{
  "norm_place": "pre",
  "norm_eps": 1e-05,
  "positions": "rope",
  "attn_scale": 0.125,
  "parallel_block": true,
  "init_std_o": 0.0,
  "init_std_up": 0.0285,
  "decay_fraction": 0.784
}
MLP neurons of a small language model. Each row is named by its layer, matrix (up: input weights) and neuron, and shows model dimensions 16-143. Each number is 500 + 50 x the weight over its row's rms, rounded and kept within 0 to 999. Numbers have three digits each.
After each neuron's rows, "fires after" lists the tokens most often just before its 100 highest values on Wikipedia text that the model never trained on.

L3.up115:568452507474412385554639526480546542501397556517560503429515562511496442418464541428452486508520450487465529487557557574461502460468472409541480444573433480516574532510535511459558496563489539501531443478599487651544510532501507528540449506592568470494533484496505590562494488445452546502416551543565421463517504490502500476460526469665506432369575456473521522431495460480501548527507
fires after: "L", "l", "El", "and"

L3.up914:552518462570497459452398575401483561415472483525512502502478612479473545428519562471521511560448511524528477460507529559456495419544496473468567548432476502519481482497604430570556549469454555562521384505535469550427460491489486511474430540515570456484618517485472529503503504431560482509571531564494476486460505520394440509474537475581485463492436517437366424537397409527652503414428
fires after: "P", "on ", "K", "c", "at ", "I"

L3.up887:424602540474505588571513456462442559564392394515472541633516514560540589435514513552359546534500491498444430517547547514494468459548484442516610498538459541532451448395599453536523511528402518506547535452575490515527526420465477468528492491506574521452562524563461487475414433510550549524569509559476536527523566457549474518470455621482526582447522522490524478558477525482473478434408
fires after: "p", "P", "G", "F", "c", "and "

L3.up1278:523572476518495512474557557415558523493492578477447500446524458545501513501484532553469472523469423496491520436493472484448400473473484466480513524443540576542506409506529503566510492493439451568520505406540448531485504569585461511511418484446577502480504492505458501494510587411504513521518503578526516491461429520403490559420541563580465467439506572509474499552548446529493427457469
fires after: "P", "S", "T", "p", "ref"

L3.up602:521464568494517373476524518493488505524457559481464519546512595479492507417601567520507550449524549469483437547500468541546450466457561537594407511521410457524545555506539521615529560514418431558494510516446366582475546446483476556468459537476578500535532561487430633472522500463576511518466554566480487469515508435482465573480453472458399510475512562496337494432472508553460505492449
fires after: "on ", "On ", ". ", "Ed", "The", "Christ"

L3.up385:444487485480498436521517485415456542555475660458527530528610395497441573454456479500415468510481541387488520577525546533485527497516531535615476574539564393511514467507574664536491505534465445442557496469476614515373520549489523516549462473568588549452500488441459424608531541524472432535595512499590520495492442485509439429463477508491523471539525506450484502558533496408532577322508
fires after: "the ", "The ", "3", "55"

L3.up931:516586444593514535433533529482408474512542493536480500508553520492489611404481515466467602453546487534451494538500546499547418468512490490570481488491451488516537522476568528503583528508458480594466608467484442496446426567425494509484501549529506425519516505422448590474467544483451493464480507630478450556481545414467385470522469558586413492541601450414450462504377520479464560489533
fires after: "was ", "of ", "is ", "were ", "are ", "one "

L3.up692:485523482515569468468499436583474518539479526458453461382535527476627484472415452462432504485545479503483470495564475464478510471401511524501486495474569563520460504503572591525507556545522511485452494525582468569504335526490492479495493554625475434470455522505458483491519468513592489484488501504564479415494493529525575506504447562557437498501558494557464412558429611528463498510482
fires after: "to ", "would ", "in ", "contr", "may "

L3.up836:441537537554467512425503546466508542502466578432474410532573529554573510542512492459559492559458556566510513483459513580414448398549557500466534456464424559567503452437565511473534457566448520478488510459513379471399464494511489497493515475529493497472498468544489439564546464507533503526497449526460528513387536470473516473422524503576504572541415560415493483545497578507516515452466
fires after: "C", "of ", "P", "S", "South ", "in "

L3.up892:462447516558537491495554454441535565471465566549479543516558519598551528501533496407408591502534496432513445471607604629410522423517537525576494505564462499501413621538525475551539563556483438591485506445588455500396426476523435576572432464542474472417418500473433595537497498521508434557496480448577604522461497530462507436496447469555496544527574470484501488520512485571547475524506
fires after: "L", "R", "J", "pl", "l", "Bl"

L3.up739:487452504530486388489516429437517468598493486490474487505435533571469510479461532423497479514427437450499502436498497464492490491509461476508489485530479574554473416531542551466544479498472532479582516412579469523489479494472469547525543482544510555479535520521556465517588541520519449562558518495511537420544485563491523540509496504452463479397466609484418525533565553361577422465432
fires after: "Quar", "p", "sp", "F", "f", "P"

L3.up499:557501534566441483452547378490533469502436483450475518511445510505495521514544541479470548544539524504585516511484532609524568456497544505622443541423523563590541519497555506531527513518487522470558528474499593460427421557459498471427501541528548491455547502539506518415508510449560371579514456422475439503453489452511512575518481539560525460512487466482482458504537465380536582429508
fires after: "the ", "The ", "a ", "V", "B", "bar"

L3.up240:572512564471466471473484527450487585537524545547481476457531496529507583582448585518506512531444508404490514460504482560445411426430620392586484509482492538471465449506534474599430482469465522542568488569521458629466377520426518582501515561495466360387499613472415572466448518513528500493484459489529465549459573425432449615513430457505381458483518465521504461558484496522503411478503
fires after: "| "

L3.up9:504529412576529548500515497490500560445544505470509526455466513599514532597524493462412562481405529429468475477462555610443454424535523527560435540490498522551533461456524516459497475504453521516533494533466477554445515474532478468372523546560382530468582546526443542488597492486557538473526551481534623490500464521411513502449516504557464399455609503534460540549479439538538626563340
fires after: "S", "W", "L", "Sh", "T", "K"

L3.up292:469452571540489463431571477476488537619411527461414443547467493556531642476479488437429512537371512428502498522467531547511460426497419544550482483495442631519506539430582534551479558500439518545539533474511508525394449364570493523454411553502521413468551458466501445523649530499456492535529520450476526474474501467467441588535495535552447415432442573435417499494353398480571450553511
fires after: "S", "H", "L", "T", "M", "University "

L3.up1399:494539487550489446580444514506527425491473486395455491433495576515457466551497599476373540485485572332504459518495486509452416409514567484537449462443460507588403486476530588495550520475520435567480463494547412500575516509476432521491494463465497444462545594573511463506597471481484544487488497539509477454528537490401398487478537586519417475512549521516462564566516522475505472524528
fires after: "S", "T", "s", "St", "Sc", "t"

L3.up1423:525466610473405508492509446497503490541471564447487349397533472475595457485494537479464499450553520541471438511510577506561486490514493429542366592417487487511444480468530548509468524505613494501509459438560452667561433476446569419560483570510549545461471490522492503554552588466631438470427477511504459470485557488450451548481530511472381512498551527469495500567376532487488481512516
fires after: ", ", "to ", "and", "which ", "and ", "was "

L3.up920:552556456473454473526570398505502519538420494467576535507587426525458434360474582486437411586441448490494454534589514483521379526516461543526464478448478555581484409492566476490533569530450489515478512604534436449505504489519438492479462471584531488497473526636483505535518435502531554506544487561561461540536538473461546429532362596505483515508491450460495491484464475492403537489463
fires after: "the ", "young", "m", "old", "ter", "as "

L3.up532:531525512534504490497491423535499445622395489434423545456541539535463579450481530481453453536513487512519481536506490510494449427537471491577567493452427571582533484560509607462526590428514423559480462493566513526435380466413416539495412504528630473440512513540435515453650447416489567588465584531447461499482426437506398456458449612529445483518538642421565455456419485493485545508465
fires after: "Con", "S", "M", "ly", "El"

L3.up634:589461549585485581514469406541488486503505524443519477436456493567630566541460494448454529409504510508545477496473411499418521484525430500493554581495585564437453585471556480495496516459535606419544492405444515523465528500551464499371504530486469438406422492540437476532563519574530470542518532531520480492443475506497585490443465507497520419446412510413509453463404579456578507476491
fires after: "an", "\\", "in", "An", "ar", "B"

L3.up271:486521500498472532579516574469570424496468468475494455612459530509444400455428420496602459503473520487450444555636574487514420541489532481486434460556445552477537550498567472478513468561455469501552507493520539478505471418483509489478451425473537525409488528542482516547492525538514501545506572549503412474563445529498505547461544533501472466521458442482507444518511481455557600430524
fires after: "–", "-", "St", "moved ", "ter"

L3.up109:595529529537459539507499490480477503437431528501469492491498458557530492434551491456494334539547575520497468542498495520424445419437489532464430511465629542588494486400484506482478577484462479521543548489584536423468486467388433528426458444555564513551545507574514540541461467482407507565575571493586538494517570486476478444472397535487526477432611554494523478485511439461522515460570
fires after: ".", "B", "F", "tr", "N"

L3.up246:575517484492599502529477459481529487560542585428450405477552494527494505525448539526476583510504407552441504518531513469467433448462448538484493530529540499457398450521599503503552584559436447524504476482555484624473433498458536519519407542553544472505555509438459451590515528463450416523548468495528509507497508488446464529492472557522513467564574427419498588500521536533534497465454
fires after: "W", "was ", "w", "is ", "Ch"

L3.up834:654486504501461522572477611531491426551482444556421535483584514496456539488583551447490518572428532445490475489569521601556412531537541451522404530515490514545442478541520482472506423544465479499494469479483518477384437461400480536486433532569451502498420503608549577486495494452439424580536549517470396539514522503386438519457494439517480467491614624473442506522498434417495481481487
fires after: "T", "b", "B", "t", "N", "f"

L3.up319:402440481555483444494475426515510502591500549464506483556516475482422499413426569533524446542562491541595461539652508570558422559527515539570541560486438516481508543567589435457462495556472506490543488483523501487473449451543415534471490559520446528522491517586497462479536541478547457601542574424548511426416529485400516487481521540602440393463516462502451502513504553475495458435528
fires after: "In ", "in ", "the "

L3.up674:605563455452567626497445517428536491474490490442463571433484565513521527461524496466490499445446457488423451483560500521485556449466583602385403539501457535544440503511494527466546588491442466486575574397507450477480539480414468560548428429497498468455553482545517489496446451553483504508522511546535464502426580548430521476492493495551422448577515503517483539514568486435481495466515
fires after: "G", "P", "F", "-", "N"

L3.up828:482428466475430446499445505488544585513550502573508490480585540547482468492507530480447585497447502385450465523483448654473502479548458548540390553502519483413496393406594434497402516460515494469577486474550507496429524530513515534543494476525491479447462641553479462561495513466654503604524519494534397515558558554384397573461481480465509503513508498387444538451489573484592554447491
fires after: "the ", "f", "C", "F", "The ", "P"

L3.up93:593569479558406471508519579520488472461541446530468510470483472480473620466478607545490535558418535563505486420458498493451449433459541518568592500402590448479536429496501542527485522595459484596536489509541498485506382470519450535504477569559474488457517505561431547585579594442439481507463519595573460507502505474400470545511541613602490470462570552501514516494492618516534484455507
fires after: "| ", "— ", "t", ") ", "s", "S"

L3.up45:590500585560419474397495507469424462478547527387448537541489539516478484457503552517488479504567520522559405553512562581523496477533505511487479529457454534571423443476588543622518516497419409489558499533507541538384445482392501509498474501555486400422448520500454481517518577466510453497579537528481456498488494456427450545494473484511344444507555540469490472497470563466625549445434
fires after: "S", "F", "M", "C"

L3.up190:496540482423529494492449534539408455548483518508512519559505486543444488437501468495541498512551613516417508472530541563544533524500501471452546512459571652504556459474593523437471519586465455605560546410598506425417445560443494547462548457481510594491480503543432483463469481442506418628557458520465461554603447480408489619503524448474469581479540501469520474497515571414538529436490
fires after: "F", "the ", "f", "G", "P"

L3.up1042:506457503531404472514484514520505439547442538423458511448583456541516467451491564450358426480509549535467444499458483473477544478516471488540484541491441510501449582515479509490498516499438486516515516506435454636443451465588473440572597486558431520482504561471526492631534551479576532585563481501506486476540438508472468569427541483649476503501437554408512468581480592464539362550494
fires after: "to ", "re", "and ", "ex"

L3.up1240:442434512411455455429510440497493478618418557418455549507514513509466559435428521423508538492539462447470405447644555463570520578477514589476478531433476581506607542466525481410530529529416441438603452446579507538432344591455395442461532495571458461435520503525482463546562429524618498508478566492499507432574451511486502592535550572499450437483491580413487556509561479524534482427518
fires after: "in ", "–", "the ", "In ", "17"

L3.up845:547474504576454409497543462422438560521392466575399456435584505520515490469520567460594529590591504460468467497534574573510495458475511529554537566565456601480463505429564528537487496565464469420566516530455466447450470488451498505573446584606552499472514467573452529448509527471528465516474486476488434501521414558441471508516472413572295469525489485420365473520466465458556529448516
fires after: "the ", "th", "Le", "in", "th "

L3.up1350:613613463594488525509540496429427586539488463513499398380469641532458461533527451520377518564483455550490519490556466482578436528433537547465555567470499518460462472449541500521545453476484482565545565477587458525513452578499502458549418450553632429425538533534508512468514486453605435543480434517596427478514587607517529501489396516486447441442658440495450466502408502434501518526441
fires after: "F", "G", "pass", "te", "Sh"

L3.up721:548505386551487536466349425435553504532442545489440494479492510495533498423497536452470547576479457454497484579509442577373564485587529473499520541497495512572493573542517552512399506522499569568477500459593488531467489493505524478401518488388509486446520559549529492538525398487534445590498533524469510475559491597447498433447453594539453477349513436424469438592411510481465509452462
fires after: "C", "c", "r", "K", "ec"

L3.up614:522418587414493491522528533481640469526520481488501472503572508497512488463526544529518506494497483527548436532543474585521431516401524504496436494480524472605620468566443476481480554488530529517517488501453403597518466507582529422558481560496517408570467599519531486562454501534567445492472470518554490439533509550491595407468561536548519514495509547497373571462539500468537464414495
fires after: "in ", "D", "on ", "-", "In ", "On "

L3.up590:539559489486495527465461493500488468452555593486450467533584531537503491421552524552540519417523520385474393567632463509536410421510525569510504504523523444593457446599486439525582550494558491510582529509445496420463535362489468497540441508548452502435547508452420554584482473493450480519480520519447467544477487489475506547449473457530457474517568518516541500499403419435542541429452
fires after: "T", "t", "N", "x", "u", "App"

L3.up899:545475463522455483479505551423500406517472477446457448448495465536474530448556535544451512585434538406488396508553531519494444501513502526564541536489563572552510488475559479401493518499489543504585443467521499535395465416541578477494525546588504473541521515461479557535527508568502469530532634612575506603483501539431547505517484504582476554416541531471443444552482455512597476400484
fires after: "-", "–", "Quar", "ex", "al", "p"